python train.py --n_layer=8 --d_model=640 --n_head=5 --n_kv_head=5 --head_dim=128 --d_mlp=1728 --vocab_size=36167 --activation="geglu" --norm="rmsnorm" --norm_place="peri" --norm_eps=1e-06 --positions="rope" --rope_base=10000.0 --rope_fraction=1.0 --qk_norm=false --attn_scale=0.0884 --bias="none" --tie_embeddings=true --parallel_block=false --extras=["capped logits"] --init="normal" --init_std_qkv=0.0176 --init_std_o=0.00439 --init_std_up=0.0176 --init_std_down=0.00267 --init_out_by_depth=true --optimizer="muon" --lr=0.0105 --beta1=0.95 --weight_decay=0.012 --lr_head=0.00966 --warmup_steps=200 --schedule="wsd" --decay_fraction=0.807 --decay_shape="linear" --final_lr_fraction=0.1 --batch_tokens=131072 --seq_len=1024 --doc_mask=true --train_tokens=1064000000 --steps=8118 --dataset="wikipedia_en"
MLP neurons of a small language model. Each row is named by its layer, matrix (gate and up: input weights) and neuron, and shows model dimensions 144-271. Each number is 128 + 24 x the weight over its row's rms, rounded and kept within 0 to 255. A neuron's up and down rows have the sign that makes its largest values positive.
After each neuron's rows, "fires in" lists the words (lower case) most often at its 100 highest values on Wikipedia text that the model never trained on. A number after a token or word is its count.

L2.gate1638 [ 60 116 141 123 100 122  94  49 119 132 111 118 116 114 101 151 102  94  99 123 139 102 140 180 143 145  94 119 147 148 114 151 114  65 108 144 119 142 135 130 106 135 150 123 139 148 127 137  98 116 118 147 126  94 130 125 127 140 103 147 116 131 144 112  97 141 122 111 105 138  73 131 146 123 143 169 137 126 147 139 145  76 101 115 150 109 108 115  91 152 138 126 104 161 123 103 123 130  96 139 111 103  68 129 128 144 140  69 112 128 119  97 139 105 121 164 179 121 125 127 105 113 148 108  97 116 128 153]
L2.up1638 [ 87 113 134 119 155  94 119 138 136 115 138 149 153 129 113 124 128 134 103 143 101 138 119 131 126 134 162 138 110 143  97 145 125 109 129  85 114 128 141 142  77 141 130 112 120 147 150 133 136 129 156 186 141 117 143 140  96 124 121 148 138 142 121 124 147 144 140 132  82  71  88 143 117 130 142 124 111 123 143 140 121 108 119 157 121 107 118 139  96 137 128 151 108 122 125 140 108  81 120 147 144  82  84 139 108  95 169 122  87 112 138 115 108 115  79 134 140 105 193 135 135 114  93 142 135  99 135 136]
fires in: "of" 63, "information" 7

L2.gate559 [117  96 159 152 136 131 144 147 136  85 153 103 139 120 159  87 131  73 153 110 135 152 115 140 123 132 116 102 132 127 102 109  90 140 105 154  93 160 115 122 161 114 161 108 136 118 138 158 146 125 126 156 150  89 108 138 131 139 115 136  93 125 125 116 111 193 153 135 129 130 147 156 127 111 161 148 166 129 130 157 173 128  86 139 143 154  88 124 148 134 105 184 127 147 111 122 141 116 167 131 116 151 163 108 142 131 107 138 158 160 117  96 143 143 125 104 130 123 137 165 134 129 164 119  91 111 152 136]
L2.up559 [117  96 114 131 157 121 102 137 124 195 117 132 109 107 133 163 138 119 134 120  99 145 140 146 153 132 130 132 109  78 141 140 141 143 108 133 167  74 157 116 126 152 148 117 127 131 150  87 158 155 130 113 143  96 133 123 101 160 124 121 126  87  84 147 143 151 117 130 103 110 142 142 124  92  91  87 105 127 175 132 161 120 135  93 125 124 126 197 112 142 134 121 115 164 136 125 154 111 126 126 198 123 124 123 103 104 111 133  78 144 138 137 115 133 133 149  89 120 109  91 124  79 115 124 105 150 169 100]
fires in: "january" 24, "october" 23, "september" 11, "1982" 7, "1981" 5, "november" 5

L2.gate457 [111 137  87 160 137 114  95 144  98 141 145  99 115 103 107 110 122 112 110 123  90 144 119 146 142 119 165 159 106 116 130 132 104 123 161 133 157 118 120 112 142 147 117  98 113 138 163  98 152 109 112 134 113  98 112 132 114 106 196 128 125 123 114 136 153  76 123 151 135 162 129 148  95 168 146 123 131 138 130  97 104  95 113 158 119  88 148 125 146 104 149 112 118 111 144 117 126 107 144 114 109  92  99  92 114 102  94 101 103 140 131 131 144 159  92 143 111  84 131 140 124 100 125 112 149 108 144 134]
L2.up457 [100 115 152 132 147 137 129 132 127 155 131 131 142 104 117 115 123 158 141 130 112 135 168 154 145 120 148 117 138 159 126 142 109 126 169 139 176 159 143 140  95  97 128 114 159 109 148 122  97 120 161 144 105 118  87 126 128 140 157 121 117 110  91 105 126  68 158 123 137 147 120 132  98 140  91  76  99  97  75 124 128 101 129 117  75 100 187 142 148 140 127  83 113  85 143 136 110 160 116 117 121 119 121 109  77 126 124 106 127 129 154 117 154 154 106 121  92 106 185 123  99 136 148 168 131 103 135 133]
fires in: "his" 34, "some" 8, "many" 5, "23" 5, "2" 5, "3" 4

L2.gate368 [134 111 125 123 153 142 120 129 119 129 166 146 171 124 134 128 146  95 122 110 167 138 121 137 138 141 105 114 124 117 145 129 152 119 135  95 140 113 125 100 165 118 125 150 152 140  88 146 150 121 127 111 144 135 126 140 126 143 112  91 161  99 125 122 120 166  98 135  97 131 136 139 125 102  80 105 138 141 137 151 137  96 120 119 120 150 144 165 136 141 127 145 137 123 119 133 108  87 134 117 145  97 126 160 138 132 112 118 131 152 149 132 120 124 136 134 137 147 148 118 120 135 177 138 163  90 141 164]
L2.up368 [144 150  83 110 140 112 137 148  93 125 113 134 126 138  90  93 124 128 145 105 111 110 138 164 121 119 133 145 134 139 100 135 135 136 103 123 134 128 150 110  72 138 151 123  72 159 171 111 171 125 122 147 116 129  78 152 129 111 133 119 114 120 115 117 128 117  80 142 158 135 116 129 124 125 120 114 143  97  93 126 103 144 147 117 142 100 171 124 132 125 148 134 141 119 166 191 135 185 127 133  99 123 149 101 100  74 107 143 129 166 124  98 121 130 111 116  89 125 113 124 169 143 120 160 117 176 101 121]
fires in: "as" 96

L2.gate285 [123 146  84 145 104 119 108 131 111 101 142  94 160 155 121 122 141 102  86 140  95 146 115 122 108 180 148  98 103 113 125 119 173 114 140 129 103 133 108 108 118 165 111 130 179 140 123 109 106 183 107 149 123 122 155 133 110 130 114 157 135 128 139 163 131 111 129 123  87 120 153  89 135  90 172  89 140 114 141 140 181 137 150 149 148 116 165 139 108  91 104 109 152  97 122 148 117 114 129  58 142 158 107 103 130 173 130 122  72 103 163 127 178 116 180  98 148 158 157 140 121 106 144 116 109 106 123 151]
L2.up285 [104 151 103  95 121 128 130  92 127  82 129 123 161 120 131 103 118 114 110 111 110 154 105 110 101 169 109 122 109 126 121 133 149 146 126 108 106 177 124  89 125 140 131 143 151 165 108 118  94 167 124 179 129 106 125 118 154 106 114 166 137 137 120 134 151 145 125  97 106 148 162 117 127  95 135 102 137 126 144 129 186 122 140 123 135 127 156 142 107  99 102 132 142  96 142 165 135 102 138 147 172 136 168 117 157 184 134  94  81 121 158 142 134 124 171 104 137 164 164 142 134  85 135  78 125 115 131 126]
fires in: "such" 35, "these" 16, "this" 4

L2.gate1525 [108 108 131 142 112 159 144  94 129  96 153 129 133 124  86 111 115 104 131 148 139 139 154 101 139 149 123 116  89 193 168 141 108 129 109 151 144 171  78  60 122 160 139 117 126 158  99 148  97 113  99 146 107 106 115 133 128 124 172 116 130  98 121 102 155 141 128 115 123 127 135 152 148 123 129 118 142 119 175 142 162 124 106 105 149 140 177 124 172  87 134 107 146 119  68 172 131 148 130 154 134 132 125 166 109 155 141 130 121 131 145 150 145 112  87 120 130 107 159 154 139 106  77 113  94 159 138 157]
L2.up1525 [132 132 148 119  86 139  92 129 128 146 155 131 176 143 146 118 147 162 151 141 150 110 124  94 119 133 136  61 112 123 123 144 127 116 151 129 122 155 164 156 143 102 133 118 136 162 121 126 128 150 184 179 144 144  91 126 162 125 122 107 137 117 119 160 112  85 135 140 151 106 126 106  82 160 111 104 143 152 119 135 106 158 121 128  99 111 130 145 124 111 138 112 129 130 121 154 130 144 127 102  98 157 147 120 117 143 133 151  93 164 121 118  85 107 141 114 151 144 149 173 111 126 129 138 144 124 202 161]
fires in: "this" 39, "these" 11, "bronze" 4

L2.gate531 [116 112 143 118 148 139 134 108  94 116 139  73 122 145 175  97 179 142 123 113 127 124 139 166 129 155 119 137 150  80 134 163 122  99  93 125 113 119 103 113 117 111 141 132 130 127 169 148 151 119 134 126 115 131 131 187 104 127 131 112  63 163 113  80 133 130 100 138 109 152 126 132 104 134 106 126 110 103 191 127 162 134 155 147 127 122  78 117 103 168 154 124 143 116 124 125 155 122  99  99 129 130 120 143  83 151  80 119 138 120 123 132  56 145 120 150 139 132 134 124 115 120 142 134 161 145 122  94]
L2.up531 [144 102 122 102 158 127 127 149  97 136 143  96 141 130 199 135 182 129 130 104  91 123 131 134 165 165 112 185 140  81 138 120 134  92  89 150 153 122 122 112 134 127 106 182 147 152 143 137 131 136 124 112 129 133 128 186 113 101  99  93  83 115 113  88 150 137 109 106 115 177 129 133 106 159 128 107 114 117 164 101 148 113 119 128 147 117  58 118  90 155 135  61 134 141 111 133 148 101 120  94 136 139 120 149 117 138 110 137 133 131 142 125 101 135 134 125 132 124 128 108 104 145 138 127 152 173 114 113]
fires in: "to" 38, "public" 24, "world" 9, "being" 5, "cultural" 4

L2.gate1523 [101  92 141 129 117 155 120 108  92 110 181 154 123 123 134 165  85 108 174 123  85 109 128 127 127  57 101  99 103 105 163 130 137 124 140 116 114 145 113 178 147 181 145  98 112 118 128 125 161 158 120 171  80 118 160  97 136 117 115 154 111 105 119 103 125  75 164 146  89 127 111  70 151 137 144 132 159 165 113 149 134 113 127 146 131 115 144 132 123 144  68 109 182 132 101  98 157 152 122 103 118 164 142 163 117 152 148 111 101 123  89 106  98 110  93 149 111 126 157 162 150 144 129 142 155 150 149 103]
L2.up1523 [133 119 129 146 121 143  97 102 155 142 138 111 126 101 121 119 107 175  66 129 161 114 142 109 156 178 122 137 115 131 186 102 130 136 133 103  55 138 115 135 119 149 140 129 105 145 184 131 139 118 150 118 158 170  96 144 132  96 154 134 142 156 153 123  85  67  90  96 149 153 159 109 160 127  95 148 158 113 126 133  95 111 167 108 120 145 116 164 118  67 111 173 112 160 125 116 139 137 115 106 138 112 123 172 136 136 125 134 132 110 132 109 130 114 124 106  86 115 137 146 126 112 144 171 164 120  97 113]
fires in: "to" 93, "into" 5

L2.gate1700 [115 167 145  93 105 107 152  97 135 134 182 181 153 155 115 125  90 129 141 120 116 142 120 103 143 150 101 114 114 138 123 148  91 148 107  49 149 147  98 147  88 107 130 122  96 154 133  93 127 140 132  75 166 165 174 159 143 159 101 136 144 122 144 121 149 171 147 102 110 101 167  97 123 154 168 119  96 134  95 111 120 144 110 132  97 124 170 155 134 142 150 110 144 129 139 130 138 116 125 103 107 137 121 125 150  98 139 144 153 122 137 109 104 122 159 113 128 171 142 155 148 138 131 151  89 108  96 132]
L2.up1700 [153 158  82 203 136 114 126  86 122 108 143 135 113 137 114 136 122 144 150  91 133 126 144 157 126 152 147 139 150  87 119 144 107 113 147 107  86 130 156 127 108 129 129 104 123 169 157 112 122  73 118 171 121 117 128 123 167  89 172 146 180 127 128 134 127 167 131  85 121 114 160  98 109 109 143 146 133 130 114 142 125  93 128 126 113 155 123 121 148  94 146 118 121 149 141 171 112 145 166 151 188 167 156 125 111 138 151 151 123  76 148 157 154 125 136 146  96  94 109  99 113 130 112 131 110 108  90 130]
fires in: "to" 48, "and" 20, "in" 10, "a" 7

L2.gate319 [166 125 117 137  80 112 136 121  98 152 153 131 144 137 155 125 100 108 147 127 171 141 141 165 116 115 135 184 126 120 107 119 143 121 159 138 138 118 110 108 129  83 108 143 118 149 121 131 136 103 148 135 146 133 129  87 134 121 106 110 111 175 134 164 142 121 173 118  85 112 152 148 169 151 149 139 129 104 134 111  60 119 165 138  97 151 122 126 149 140 137 126 134 143 106 158 124 118 146  98 108  93 155 140 131 155 106 112 137  96 138 111  90 129 169  91  93 132 132 109 133 136 162 122 155 156 101 120]
L2.up319 [171 145 107 152  99 157 130 161 121 122 120  98 155 113 103 110 122 145 141 147 147 104 184 140 132 123 119 183 136  80 148 151 138 125 115 120 132  87  97  95 135 136 108 145 135 163 137 108  92 163 151 119 134 130 133 136 124 139 192  96 120 127 121 122  96 123 104 124 100 134 144 139 116 145 177 123 157 114 146 147 114 155 133 147  92 125  83 112 122 125 121 127  96  91 123 173 131 148  97 135 141 118 139  74  93 134 151 142 147 138 173 118 102 120 119 113 118 123 138 206 146  93 132 122 156 149 111 134]
fires in: "to" 51, "marshall" 4

L2.gate236 [136 169 120 103  92 154 120 153 149 133 154 146 105 139 166 152 135 143  93  96 148 152 109 148 141 101 131 178 150 140  84 110 156 108 126  92  96 139 152 119 109  91 170 140 125 109 130  99 100 132 148 107 144 101 121 125 145 150  89 152 111 166 184 108 173 142 142  93 131  90 134 171 172 169 137 178 148 111 162 135 137  59 133 178 122 133 170  71 138 142 145 133 131 168 150 159 147 108 109 114 154 130 119 136 124 119 159 146 145 144  97 139 110 155 149 103 176 126  94 115 111 108 117 121 135 140 152 107]
L2.up236 [129  94 126  76 160 104 156 138 144 132 117 145 108 140 102 114 110 119 114  96 106 149 164  84 175 153 146  93 123 175 178 166 123 124 131 139 149 140 127 115 131 143 135 125 215 143  95  91 140 100 134 136 120 102 128 167 100  85 115 117  88 119 135 102 146 109 128 118 120 137 157 141  92 184 111 165 117 194 159 139 146 107 124 100 140 137 180 132 146 114 143 158 136 119 121 159  74 150 141 110 161 122  99 115 104 146 111  80 102 122 129 118 103 126 114 166 117 158 129 162 122 134 149 126 130 132 130 138]
fires in: "to" 96

L2.gate739 [148 147 119 115 142 104 115 177 124 150 133 121 107 136 111 121  90 149 165 113 141  72 118 107 116 102 110 148 117 139  86 107 139 139 115 142 146 146 118 126 105  82 146 139 133  90 118 100  85 110 132 141 123 130 130 155 123 148 124 140 120 108 137  98  85 137 110 108 121 100 100 126 120 162 121 112 157 120 143 150  82  71 129 158 119 154  94 135 147 109  90 131 136 144 121 132 119 168 105 146 140 111  86 147 135 124 145 122 124 138  97 128 127 128  86 135 137 125 149 123 134 120 154 122 114 142  98 150]
L2.up739 [148 113 153  97 150 130 159  96 106 139 139 118 107 135 171 112 135 124 122 134 151 115 111 133 130  94 111 137 106 176  81 111 103 136  97 144 117  78 138 100 137 109  82 182 129  94 160 110 171 139 104 128 106  79 170 147 111 161 152 124 106 120 167  60 143 155 162 121 117 103 185 147  85 185 134 126 116 119 134  95 134 146 112 158 131 141 111 110 105 108 119 126 149 147 117 147 126 131 127 103  88  98 133 145  69 126 174  88 105 129  93 123 115 131 129 166 116 132 136 144 146 117 142 164 109 135 105 134]
fires in: "of" 73, "der" 6